From a checkpoint of a small transformer trained on Wikipedia: 5.48M parameters.
MLP neurons of a small language model. Each row is named by its layer, matrix (down: output weights) and neuron, and shows model dimensions 80-143. Each number is 128 + 24 x the weight over its row's rms, rounded and kept within 0 to 255.
A block is one neuron, or neurons of one layer that tend to fire together. After each block is what it responds to, as a language model described it from the Wikipedia text at the highest values.

L5.down183 [ 73 133 159 104 154 175 104 136 149 118  91 152 117 121 129  76 151 155 110 121  85 120 170 158 124 119 144 165  85 159 130 153 126 116 143 132 122 153 109 128 153 141 153 151 127 173 118  89 141 141 164 104 102 106 132 120 120  92 146 105 139 107 134  62]
Description: Place-name connectors

L5.down138 [101  95 110 109  99 116 109  63 135 139 145 160 105 125 112 124 127  63 102 141 130 135 100 101 160 168 148 167 117 147 117 147 147 136  94 151 143 156 140 130 135 166 152  76 143 131 161 111 119 152 118 109 132 126  91 151 120 116 119  89 179  87 118 137]
Description: Agent-noun word endings

L6.down215 [127 123 140 127 173 151 133 119 160 128 155  98  69 136 126 116 129 139  87 128 139 137 127 155  95 112 137  60 122 106 147  83 122 133 166 143  82  77 143 120 141 140 136  80 124 159 131 125 110 147 101 167 157 133 141  82 139 136  99 130 137 128 102 113]
L6.down259 [139  90 129 167 156 121 117 175  97 141 160 135 125 136 141 128 129 140 123 117 137 155 115 125 144 150 124 126 143 150  99 138 126 122  92 112 148 149 143 114 156  91 118  99 106 159 160 152 148  69 119 123 113 155 166  87 103 103 174 125 125 112 141 147]
L6.down267 [ 99 122 154 137 187  98 152 135 165 111 112 138 135 159 162 122 115 105 111 116 144 146 119 155  51 114 104 118  64  88 113 137 134 163 153 114 120 142 145 101  96 138 153 147 116  93 116 141 108 123  91 126 100 154 131 109 130 119 109 115 149 127 117 105]
L6.down684 [121 149 149 134  90 166 145 161  96 144  98 121 160 136 127 108 113 138 131 125 156 164  93 133 103 122 121 136 111 140 112 125  99 129 122  81 141 145 107 119  90 150 126 129 132  77 115 106 128 157 133 122 147 121  97  73 138 163 121 163 137 126 125 121]
Description: Word-completing suffix pieces

L4.down26 [131 121 106 120 143 147 101 105 120  82 119 139 160 108 116 110 132 104 117 149 124 135  96 167 131 191 126 139 159 166  99 169 100 136 120  96 146 159 128 152 133 126 138 133 153 138 119 127 113  57 158 123 146 163 141  66 137 134 111 144 142  86 148 150]
L4.down130 [124 133 151 110 160  62 114  98 115  94  56 147 122 167  73  96 168 137 118 165 103 118  88 153  79  82 137 121 124 112 122 121 122 144 134 139 150 110 122 128 118 130 128 110 127 128 182 131 120  67 143 130 104 102 159 144 134 146 140 107 106 150 126 148]
L4.down181 [112  61  72  94 118 144 100 134  97 133  96 126 150 111  73 124 132 183 118  57 135 120 113 107  99 113 108  97 143 140 154 120 113 154 121 146 165  98 132 114 125 147 156 149 128 161 118 159 162 114 121 135 120 123 121 119 128 186 160 130 195 153 154  97]
L4.down192 [170 131 125 137 148 165 161 121 104 141  79 123 143 149 171 110 134 162 107  94 122 149 148 105 141 139 104 111 127 117 106 178  97 138  88 138 136 164 115 112 102 129 129  97 128 166 140 148 157  78 119 134 141 134 123 104 100 129 149 142 105 142 150  97]
L4.down194 [149 112 126 135  76 142 165 141 105 144 142 145 128 105 106 140  95 139 115 114 131 167 117 134 140 100  98 131  85 143 159 163  85 113 146 157 130 147 148 131 153 125 103 134 136 111 135 163 129  90 134  90  96 131 149 103 149 126  96 166 153 152 136 104]
L4.down242 [130 131  83  94 144 156 171 137 132 127 149 120 141 182 122 175  96 105 135 168 116 145 140 169 102  99 113 147 133 105  99 131 140 147 111 113 133 141 107 151  90  87 145 107 125 112 141 103  98 131 144  90 145 137 127 166 103 118 181 122 165 108 138 129]
L4.down308 [ 98 187 119 117 160 117 139 143 128 180 117 126 130 136  98 142 101 122  79 157 121  90 109  85 155 171 145 116 118 156 158 127  88 121 109 153 124 108 155 108 117 108 168 133 115 107  88 140 106 168 161  92 136 159 148  91 146 118 117 114 131  97 139 123]
L4.down326 [ 79 122 108 126 150 106  99 108 135 139 119 138 134 127 144 112 155  76 151 163 140  98 146 122 137 119 144 137  86 119 134 148 144 133 101 159 127 112  89  76 146 142 139 109 132 141 157 139 100 171 150  99 117 178 151 143 134 130 164 142 136 145 100 146]
L4.down424 [126 131 171 138 107 130 150 143 109 136 130 139  54  79 115 103  80 139 151  95 136 100 124 134 114 155 114  89 163 126 157 143 124 124 120 167 112 113 105 125 124 120 115 112  74 120 147 129 129 127 124 111 168 106 113 120 132 147 152 121 177 149 129 142]
L4.down429 [185 130  95 111 140 115 178 147 154 122 105 146 133 120 126 121 112 116  92 126  90 121 145 112 141 120  89 128  56 140 139 120 141  86 115 131 147 166 153 127 104 137 148 117  90 139 151 125 134 129 107 110 109 159 165 133 149 109 125 138 129 100 159 103]
L4.down440 [103 119 130 176 100 122 142 117 153 115 124 102 133 116 113 128 180 136 138 148 148  74 155 118 119 143  88 143 137 107 190  92 109 147 117  84 139  89 136 159 123 151 123 165 129 103 166 143 160 137 101 126  81 130 136  92 137 112  95 100 109 138 118 117]
L4.down488 [136 169 135 126 140 145 120  90 128 162 151 124 162 146 128  77 109 116 133 154 118 126 119 152 122 114 118 136 134  90  88 114 126 161 140 103 158 107 157  91 120 154 134 132 102 135 167 102 170 143 124 134 103 128  88 123 130 122 145 162 127 144 139 189]
L4.down506 [150 145 141 155  98 130  79 121 152 131 136 126 135 169  80 133 147 141 112 124 139 126 129 137 104 163 109 121  68 105 193 123 132 137 125 118 121 148 148 120 124 132 140  94 139 159 132 130 150 113  85 108 118 118 140 182 105  77 108 100 135 110  94 139]
L4.down507 [137 129 138 123 108 138 155 132 147 145 142 107 171 148 153 139 137 108 110 105 110 116 118 137 118 157 142 120 127 171 151 117 110 163 111 128 125 138 129 171  90 174 141 109 109 143 116 115 136 153 140 120  96 114  98 141 147 134 112 113 104 116 145 134]
L4.down593 [136 148  94 125  83 161 133 124 111 170  93 128  87 166 117 140 145 121 118 138 139 126 147  99 120 156 107 115  97  98 149 144 126 134 118 107 156 153 110 156 136 135  91 100 137 155 141 126 120 137 135  87 132 107 108 135 144 162 144 134 128 138 130 123]
L4.down689 [133 104 116  92 117 136 114 167 111 152  95 139 175 125  99 111 113 132 138 148 128 125 133 111 151 111 164 111 153 148  86 116 122 150 106 137 132 128 120 137 182 196 152 131 126  99  97 128 100 146 152  99 142 141  53 169 135 143 144 195 103 139 158 131]
Description: Mid-word connectors and succession "by"

L4.down36 [118 109 167 131 127 120 146 148 128 160 141 104 147 124 133 109 150 152 137 110 111  73 130 139 138 179 135 142  91 128 111 169 109 120 173 165 105 101 111 118 129 126 152 146 127 164 132 139 152 166 133  79  55 107 125 111 136 154 130 136 114 138 122 149]
L4.down47 [131 136 115 166 137 113 125 113 123 121 137 163  94 131 140 141 125  69 128 113  89  98 123 153 116 158 129 163  73 158 147 135 120 131 122 128 135 126 152 142 131 115 107 148  97 145 122  92 159 138 147 124 118 152 110 169 129 106 130 152  98 121  74 127]
L4.down106 [134 115 122 141 111 104 117 128 111 125  75  87  77 142 130 165 145 140 109 136 145 107 157 141 159 117 126 142 128 140  92 154 154 118  85 155 142 146  74 129 123 128 120 125 136 113 105 168 139 121 120 123 140 161 128 129 119 125 128 138 170  84 156  95]
L4.down135 [ 98 113 127 144 147 149 117 113 142 113 151 151 141 102 120 130 137 108 133 138  99 136  97 118 127 125 108 128  99 114 101  94 138 128 128 127 113 139 116 146 116  69 168 157 161 155 135  77 112 140 113  91  72 115 154 128 136 142 140 123 118 133 106 195]
L4.down160 [169 150 147 132 125 128  94 164 109 144 167 124 146 116 149 154 139  90 139 154  94 143 127 110 145 151 114 103 164 151 175 141 138 114 100 116 166 162 140 144 126 142 158 116 105  93 129 140 108 109 132  77 141 137 141 122 153 135 175 175 126 145 100 160]
L4.down174 [148 106 127 109 136 127 149 143 111 161 108 124  91 167 131 138 148 105  74  71  80  97 144 111 137 164 153 115 131 101 192 140 113 168 147 129 126 167 115  68 127 166 157 126 135 118 110 122 118 146 140 107 111 107 171 117 127 101 135 123 122 105 179 104]
L4.down277 [ 89  93 139 174 146 171 108 190 138 135 117 165 108 164 134 172 154 106 137 140 140 131 123 101 125 149 130 111 102 118 117 156 115 120 124 137 135  97 163 169 163 111 155 132 158 158 155 122 154  84 105 131 102 112 125 118 117 167 122 156 135 148 178 125]
L4.down318 [134 170 105 154  91  96  65 134 125 158 137 153  64 141 129  73 168 135 170 175 144  88 116 140 119 123 150 125 144 114 146  95 132 136 135 118 156 141 158  88 118 132 118 125 159 156 143 134 105 107 102  86 137 149 113 111  86  92  75 160 100 131 157 148]
L4.down375 [107 120 110 136 142 136  98 120  95 121 133 145 163 129 131 119 158 161 109 174 104 176 116  84 112 149 133 126 129 169 150  99  85 122 149 106  93 102 154 136 115 133 133 107 161 117  88  93 114 164 162 135 132  87 152 158 137 109 149 144 149 119 122 104]
L4.down444 [138 135 124 140 119 123 144 146 125 142 125 146 131  94 149  62 134 112 147  96 171  66 122 138 127 100 132 135 104 145 125 120 128 148 106 126 132 166 130  76 116 191 144 121 113 111 103 116 140 145 171 114 103 143  99 144 115 105 136 119 130 138 113 111]
L4.down494 [124 151 112 113 127 120  90 124 117 148  91 138 134 111 145 125 149 144 139 156 135 114  99 111 111 101 159 140 108 122 156 111 122  81 132 134 127 143 126 114 143 104 103 131 140 118 130 151 130 135 132 112 118 137 161 103 140 162 149  95  89  83 123  87]
L4.down533 [166 145 105 111 148 113 131 119 149 114 136 133  64 138 141 158 140 138 118 137 156 124 102 138 108 137 124 106 146 141 110 110 141 146 122 160 129 111 105 118 148 143 127 106 144 142 127 127 172  92 128 156 110 125 155 131 134 139 171 114 139 131 166 106]
L4.down538 [156 120  82 128 131 120 131 107 118 128  83 164 117 131 126 124 154 178 134 115 129 143 126 137 127 156 116 118 147 110 106 122 112 160 110  92  97 149 131  88 185 119 120 118 121 116 122  93 110 101 191 161 155 111 116 130 130 156 147  92 139 157  84 125]
L4.down553 [169 133 110 129 141 124 156  94 141  83 118 136 144 100 137 145 121  80  97 145 140 113 119 120 143 134  91 159 133 159 140 127  99 150 148 103 122 117 129 122 106 108 151 125 126 122 127 136 170 133 161 160  96 114 140  80  78 117 115 158 171 143 125 118]
L4.down583 [143 129 145 100 132 126 142 116 139 112 108 132 158 107 131  78 163 121 115 124  88  61 119 133 125 149  94  81 114 123 112 101 122 143 124 132 140 153 108 114 158  87 129 133 139 117  84 107 107 120 175  79 184 143  79 143 144 145 140  97 160 148 135 138]
L4.down648 [121 118 106 110  99 143  91 174 140  99 183 126 115 160 101 138 147 115 176 137 118 108 158 124 115 138  86 150 173 125 116 132 147  94 141 120 141  90 144 128 107 136 132 133  95 150  90 128 121 149 106  58 110 119 132 115 164 143 102 145 127 100 116 145]
Description: Infobox word middles, "of"

L6.down292 [121 153 123  97 115 125 121 134 115 107 126 150 117 190 157 125 105 129 171 123 144 102 137 113 124 127 109 118 147 163  92 124 142 105 132 144 149  98 120 124 112 130 129 168 118 107 137 133 100 104 117 103 120 132 136 194  98 121  96 114 118 124 133 159]
L6.down391 [149 145 122 146 167 144 141 125 122 142 123 112 129 143 108 122  95 160 170 139 110  89 102 123 128 141 128 137 115 106 126 140 143 132 158 132 172 128  99  98 138 124  94  93 169 131 153 150  88  92  94 138 120 139 102 153  80 144 128 182 146 126  99 166]
L6.down570 [159  99 102 158 142 142 145 141 102 116 138 112 104 103 165 106  64 171 120 106 103 121 134 132  83  84 118  87 122 109 127 127 146 121 120  95 158 136 185 136  90 161 160 111 113 146 125 115 130 142 145 157 163 111 112 144 119 132  91 169 138  92 131 116]
L6.down678 [159 109 104 151 156 109 172 156 142  92 134 145 127 133 152 114 186 143 128 131  79 150 134 132  87 141 137 134  87  59 119 127 120 100 123 149 122 124 124 140 117 136 144 131 123 116 124 150 132 163 101 107 183 129  85 152 163 124 148 150  77 144 140 121]
Description: Mid-word fragment tokens

L5.down4 [122 112 138 165 130  90 143 143  90 104 142 147 128 120 145 147 161  78 146 107 124 106 133 120 155 137 153  89  84 158 162 131 144 147  93 111  85 126  60 126 138 144 141 124 103  83 138 120 117 144 146  97 110 104 163 148 107 112 150 114 138 123 118  86]
Description: Mid-word pieces of names

L6.down49 [116 124 149 109 149 159 147 102 147 128 154 149 104  75 157 157  91 103 155 133 143 123 151 119  97 148 111 125 156 105 101 139 129 140 180 140 131 123 117 117 167 119 103  86 138 117 108 104 122  90 146 138  67 136 118 131 110 137 137 139 108 145 141 155]
L6.down84 [122 147 144 150 123 103 141 109  96  74 129 174 120 111 145 119 103  70 103 132 139  85 127 123 143 104 123  93 123 129  95 151 155  79 133 118 136 172 109 102  74 175 109 124  94 131 155 116 133 142 136 131 153 135 168 117 160 151 139 105 152  84 143 139]
L6.down535 [157 159 125 131 152 149 131 114 112  94 121 140 159 111 118 160 101 125 137 175 101  81 160 143 150 171 155 105 107 156  86 141 141  91 137 140  96 197 132 124 117 166 116  95 135 124 122 131 129 101  99 138 127 111 147 115 121  89 127 104 134 120 129 108]
L6.down679 [145 121  81 156 120 136 142  85 124 124 130 154 120 142 142 152 121 118 130 116  98 123 143 114 162 140 133 129  90 151 139 129 108 124 151 127 108  98 141  63 136 107 144 130 141 150 131 125 149 176 101 124 145 114 139 142 162 113 127 102 101 113 173 123]
Description: Compass-word completions

L6.down529 [132 133  56 108 150 144 127 117 127  94 147 129 159 160 149 174 126 120  74 168 139 146 137 158 134 186 156 108 145 108  98 132 102 103 120 122 118 189 135 165  94 169 107 132 120 151 127 105  93 111 116 124 106 117 146 115 135 134 100 156  94 158 117 110]
L6.down552 [144 107 132  93 107 140 154 131 154 152 102 149 120 100  73 136 105 162 146 140 148 136 136 167 125 116 145  94 147 138 107 100 155 152 140 103 114 108 129 113 103 170 114 162 117 104 144 139 115 137 127 121 132  95 117  89 166 104 125 140  98 144 133 167]
L6.down735 [182 138 145 122 111 124 133 150 153 127 126 125 137 128 121 103 100 144 169  97 121 118 133 145 140 110 118  94 156 165 160 167 117 150  96  90 132 152 177 115 131 122 105 133 152 128 148 126 120 118 103  96 112 163 130 140 105  85  98 144 128 147  83 183]
L6.down761 [151 136 114  97 123 151 143 158 147 107 107 120 128 150 137 125 130  79 116 135 125 145 166 105 137  66 119 118 150 114 109 120 121 137  87 102 102 113 141 122  85 136 134 133 103  82 134 113 172 122 170 126 123 112 154 140 143 140 160 134 179 129 116 133]
Description: Mid-word fragments, auxiliary verbs

L4.down27 [123 135  69 109 133 155 172 124 128  81 131 139 150 139 115 116 147 138 120 103 145 160 108 116 127  82 107 146 140 177 145 135 136 118 123 102 158 104 138 101 127 151 116 139 183 157 164 183 140  86 106 108 132 157 163 129  69 138 121 109 122 109 129 111]
L4.down30 [125 116 150 132 141 164 111 136 144 136 162 111 136 113  98 153 116 117  97  90  86 116 119 139 137 157 123 128 160 139 103 118  89 108 154  81 137 149 153 121 110 140 149 112 123 120 148 126 141 137 130 113 107  91 136 129 128 149 103 108 116 116 134  90]
L4.down44 [ 94  73 145 125 121 120 119 161 116 108  75 133 123 175 127 119  99 133 159 157 143 105 131 149 121 127 148 135 115 161 149 112 116 119 147  87 110 160 107 136 119  69 151 138 136 160 114 138  90 118  95 110 108 110  92 101 150 124 147 114 144 140  85 148]
L4.down56 [141 122 175 129 100 160 124 135  75 158 123 166 106 136  98 136  97 126 132 160 115 128 143 116 111 130  84 116 143 139 150 136  95 119 153  93 171 146 123 134 101  80 129  83 107 152 128  91 134 113 165 112 148 130 149  84 152  78 121 112 188 122  57 133]
L4.down114 [126 143 112 132 201 104 102  99 115 161 155 128 135  93 146 137  86 128 157 160 131 165 158 137 114 138 118 156 122 106 112 145 134 116 124 113 121 139 146 162 115 108 139 120 159 135 116 119 130 172 107  87 120 134 111 110 136 159 128 145 148 158  92 101]
L4.down146 [102 122 106 140 131 100 137 116 179 118 128 107 123 151 171  95 162 132 107 121 133 125  59 141 100 151 158 113 133 127 154 134 112 153 145 116 100 105 109 151 138 126 131  90 130 108  98 181 100 142 116 144 146 159 106 129 117 168 145  95 142  96 143 104]
L4.down163 [119 106 149 137 131 133 129  77 127 112 115 123 125  99 100 155 165 128 158 139 134  94  84 164 147 132 119 136 130 129 143 114 119 109  91 131 128 107 152 153 131 129 178 121 131 129 150 145 132 124  97  95 158 148 118  77 101 119  87 134 169 132 156 115]
L4.down196 [118  97 127 121 140 111 138 152 133 147 155 105  93 112 118 144  89 136 163  83 105 128 121 109 121 153 124 132 111  94 121 143 139 129 136 156 153  94 104 137 126 164 137  82 132 136 181  96 132 143 161 129 118 159 187  93 147 115 154 121 155 157 109 147]
L4.down259 [118 144 140 158  93 101 134 101 142 133 192 135 150 126 119 161 165 125 154 116 117 114  74 126 119 100 128 186 140 149 163 115  81 154 193 136 172 150 128  89 112 152  81 101 145 115 132 127 182 137 171 129 101 132 185 152 139 134 148 156 130 119  89 154]
L4.down384 [108 114 119 146 122 137 176 121 125 103 151 142 161 135 169 129 145 171 162 163 140 145  88 135 110  96 134 144 107 152 154 145 136 124  89 120  99 154 125 125 123  91 148  99 114  84  77 136 128 166 135 146 155 156  93 118 142 173 104 126 131 108 161 120]
L4.down408 [109 153 146 128 148 117 168 143 166 129 123 178 145 137 123 102 108 110 154 147 149 115 149 144 121  87 116 107  86 143 137 116 120 136 121 106  95 123 133 124 101 110 150 109 128 118 116 102  82 169 171 158 131 126 128  99 115 170  89 158 135 190 150 155]
L4.down490 [108 100 102 116 141 134 104 116 124 132 145 148 129 103 128 156 141 136 127 156 188 124 153 113 129 102 151 120 128  92 167  92 144 120 148 127 137 189 103 122 111 134 119 140 150 156 107 112 104 171 127 133 125 103 135  99 145  71 122 111 123  91  86 149]
L4.down592 [125 162 129 148  70 153 121 108 108 130 112 149 165 129 128  89 112 136 160  97 146  83 124 163  98 167 170 135 152 108 133 105  86 124 138 137 112 102 114 123 157 137 131 105 110 146 110 157 178 125 147 129 102 132 131 130 154 150 120 152 158 129 158 111]
L4.down615 [ 98 137 124 138 144 124 154 137 122 134 121 140 114  83  96 152 146 155 138 109 101 111 140 109  91  82 184 146 138  89 154 137 167  70 142 118  98 157 137 139 113 146 136 123 119 161 121 122 146 160 146 121 115 148  88 155  95 166 129 115 102 125  81 154]
L4.down719 [128 157  83 130 149 148  99 104 127 112 176 126 178 108 160 174 119 109 151 113 142 107 115 107 130 145 133 131 118 128 120  74 137 103 138 126 150 102 156 142  92 121 134 107 132  94 145  91 163 162 114  86 135 135 128 135 148 131 125 131  76 141 130 104]
L4.down752 [154  78 108 107 141 137 154 111 106 109 131 134 118 136 110 138 142 172 165 182  67 153  85 138 166 143 120 169  94 167 133 110 121 149 138 121 152 127  94 110 139  97 108 126 168 123 174 130 140 177  96  98 155  86  74 142 149 109 102 107 130 104  79 139]
Description: Word-internal "ist" piece

L5.down763 [ 91 148 142  96 108 110 162 118  89  92 102 137 103 145 129 111 169 169 141 109 131 134 127 123 120 140 159 116 133 123 117 118 118 141 133 112 172 156 104 113 158 139 167 108  94 181 139 117 116 109 153 121 149 102  95 142 113 166 118 103 111  71 144 119]
Description: Hyphens inside compound names

L4.down31 [167 119  99 137 110 116 122 138 123 121  85 139 116 112 138 142 131 142 129 110 169 165 132 164 119 138 135 130 128 145  94  66 119  78 124 112 119  82 128 125 143 131 143 117 144 140 159 116 128 114 133 161 144 161 127 153 110 105  73 141 132 139 109 128]
L4.down49 [151 129 120 164 143 129 109 124 146 134 135  82 133 111  91 125 154 121 150 129 153 148 138 127 114 136 143 143 122 155 168  98 135 132 103 151 129 122 176 146 120 145 141 139 136 153 131 101 120 164  97 113 115 158 129 127 110 117 128 146 141 104 132  94]
L4.down140 [107 116 156  98 121 144 112  77  94 136 106 123 130 117 115  99 115  78 148 150 104  97 116  97 137 146 143 124  97 122  88  99  85 118 151 131  99 210 149 104 134 142 139 134 147 116 150  93 130 100 117  96 118 147 130 128 142 145 111 109 153 118 149 142]
L4.down161 [157 116 123  61 143 137  97 138 146 132 140  93 109 135  83 141  76 101 100 110 149 117 124 126 151 127 175 113 126 129 117 119  90 146 103 117 138 138 138 166 102  63 125 118 108 122 101 156 121 140 171 157 168  89 143  98 169 140 122 148 114 123 139 117]
L4.down180 [156 107 143 130 177 163 139 129 156 163  93 112 107 145 179 116 114 115 126  97  90 116 126 116  96 142 102 108  93 113 126  76 157 119 135 158 148 119 142 113 134 139  84 106 136 166  90 115 132 153 105 129  93 111 144 162 149 134 132 148 184 120 138 128]
L4.down247 [127 132 133 137 109 119 150 132  99 124 118 135 162 117 173 113 166 111 102 150 168  96 148 129 129 104 130 158 141 132 120 142  85 147  96 139 105 111 138 165  81 127 138 115 127 135 148 104  89 166 161 140 126 181 122 146 117 103 149 132 123 169 113 145]
L4.down271 [165 111 128 139 118 128 143 109 112  84 149 127  71 106 118 105 118 137 141 168 146  93 134  84 146 127 147  84 128 155 134  90 119 105 126 111  77 123 133 132  96 115 124 123 147 138 165  94 123 188 186 174 133 125 125  71 163 109 117  78 130 154 111 106]
L4.down521 [ 95 141 100  74 151 137 136 150 123 110  96 106 155  97 100  95 126 123 161 150 115 187  74 168  99 109 122 163 152  89 155  84 156 135 150 148 149 113 117 143 126 103 164 126 130 163 116 102 105 135 159 123 118 133 123 151 108 124 141 114 138 135 111 140]
L4.down529 [118 124 136 183 123  92 123 119 163  95 104 166 113  61 145 126 125 115 180 113 172 124  92 125 137 115 145 145 102 121  91 116 166 117 149 126 104 147 153 131 124 137 133  91  99 141 115 144 117 144 124 153 124 114 128 144  95 115 148  98 117 138 146  67]
L4.down579 [100 154  99 108 154 148 108 121  91 138 107 135 108  93 149  83 154  93 101 127 138 139 141 125 147 122 109 134 140 141 135 130  93 114  94 142 181 108 120 117 134 123 115 110 160 118 129 154 124 137 119 102 119 142 162  97  89 146 134 117 124 138 123 110]
L4.down587 [115 104 110 129 144  91 142 159 129 127 127 171  91 137 166 122 117 174 147 138 114 142 106 128 188 158 205 108 107  92 108 113 120 125 126 172 115 126 127 118 125  90 144 126 142 129 182 113 142 150 106 101  99 132 148 129 126 144 129 149  87 176 134 126]
L4.down597 [131 128 163 107 119 124 130 141 149 117 121 111 144 115 205 102 113 151  98 112 103 118 122 135 147 123 108  66 169 123 115 166 144 132 119  88 126 135 150 141 124 150 131 145 143 156 143 122  99 144  75 156 118 139 119 108 143 120 203  92  95 148 138  78]
L4.down709 [100 112  86 161 138 114 125 145  83 151 118 161  94 111 160 163 131 143 140 140 137 129 141 136 122 165 149 133  88  91 163 145 171 131  97 124 129 132 157 110 122 171 112  78 154 108 144 110 139 184 130 103 128 164 126 116 111 125  98 188 121 121 133 120]
L4.down741 [134 131 178 110 162 130 179 152 110 147 154 144 109 120 131 114 105 173 108 109  70 112 109  97 129 121 105 118 112  78 146 166 124 145 111  92 108 128  69 145 153  94 148 117 138 130  76 126 112  98 146 114 119 143  98 142 106 141 125 109 145  81 125 134]
L4.down749 [120 105 156 145 103  97 161 106 145 113 111 167 118 113 179  89 124 141 156 129  78 128 128 133 133 143 119 108  63 128 111 159  92 141 121 106 104 147 129 134 163 130 122 153 137  78 113 111 133 154 130 104 137 111 146  90 130  78 113 121 156 117 147  84]
L4.down750 [170 112 127  87 128  92 162 116 153 112 119 119 143 136 112 136 137 163 162 133 151 106  87  75 107 146 131 130  85 121 126 136 145 129 148  96  99 134 115  96 166 151 106 152 148 180 179  96  78 135 128 132 123  90 100 152 134 143 165 161 120 152 124 124]
Description: Word pieces after an initial letter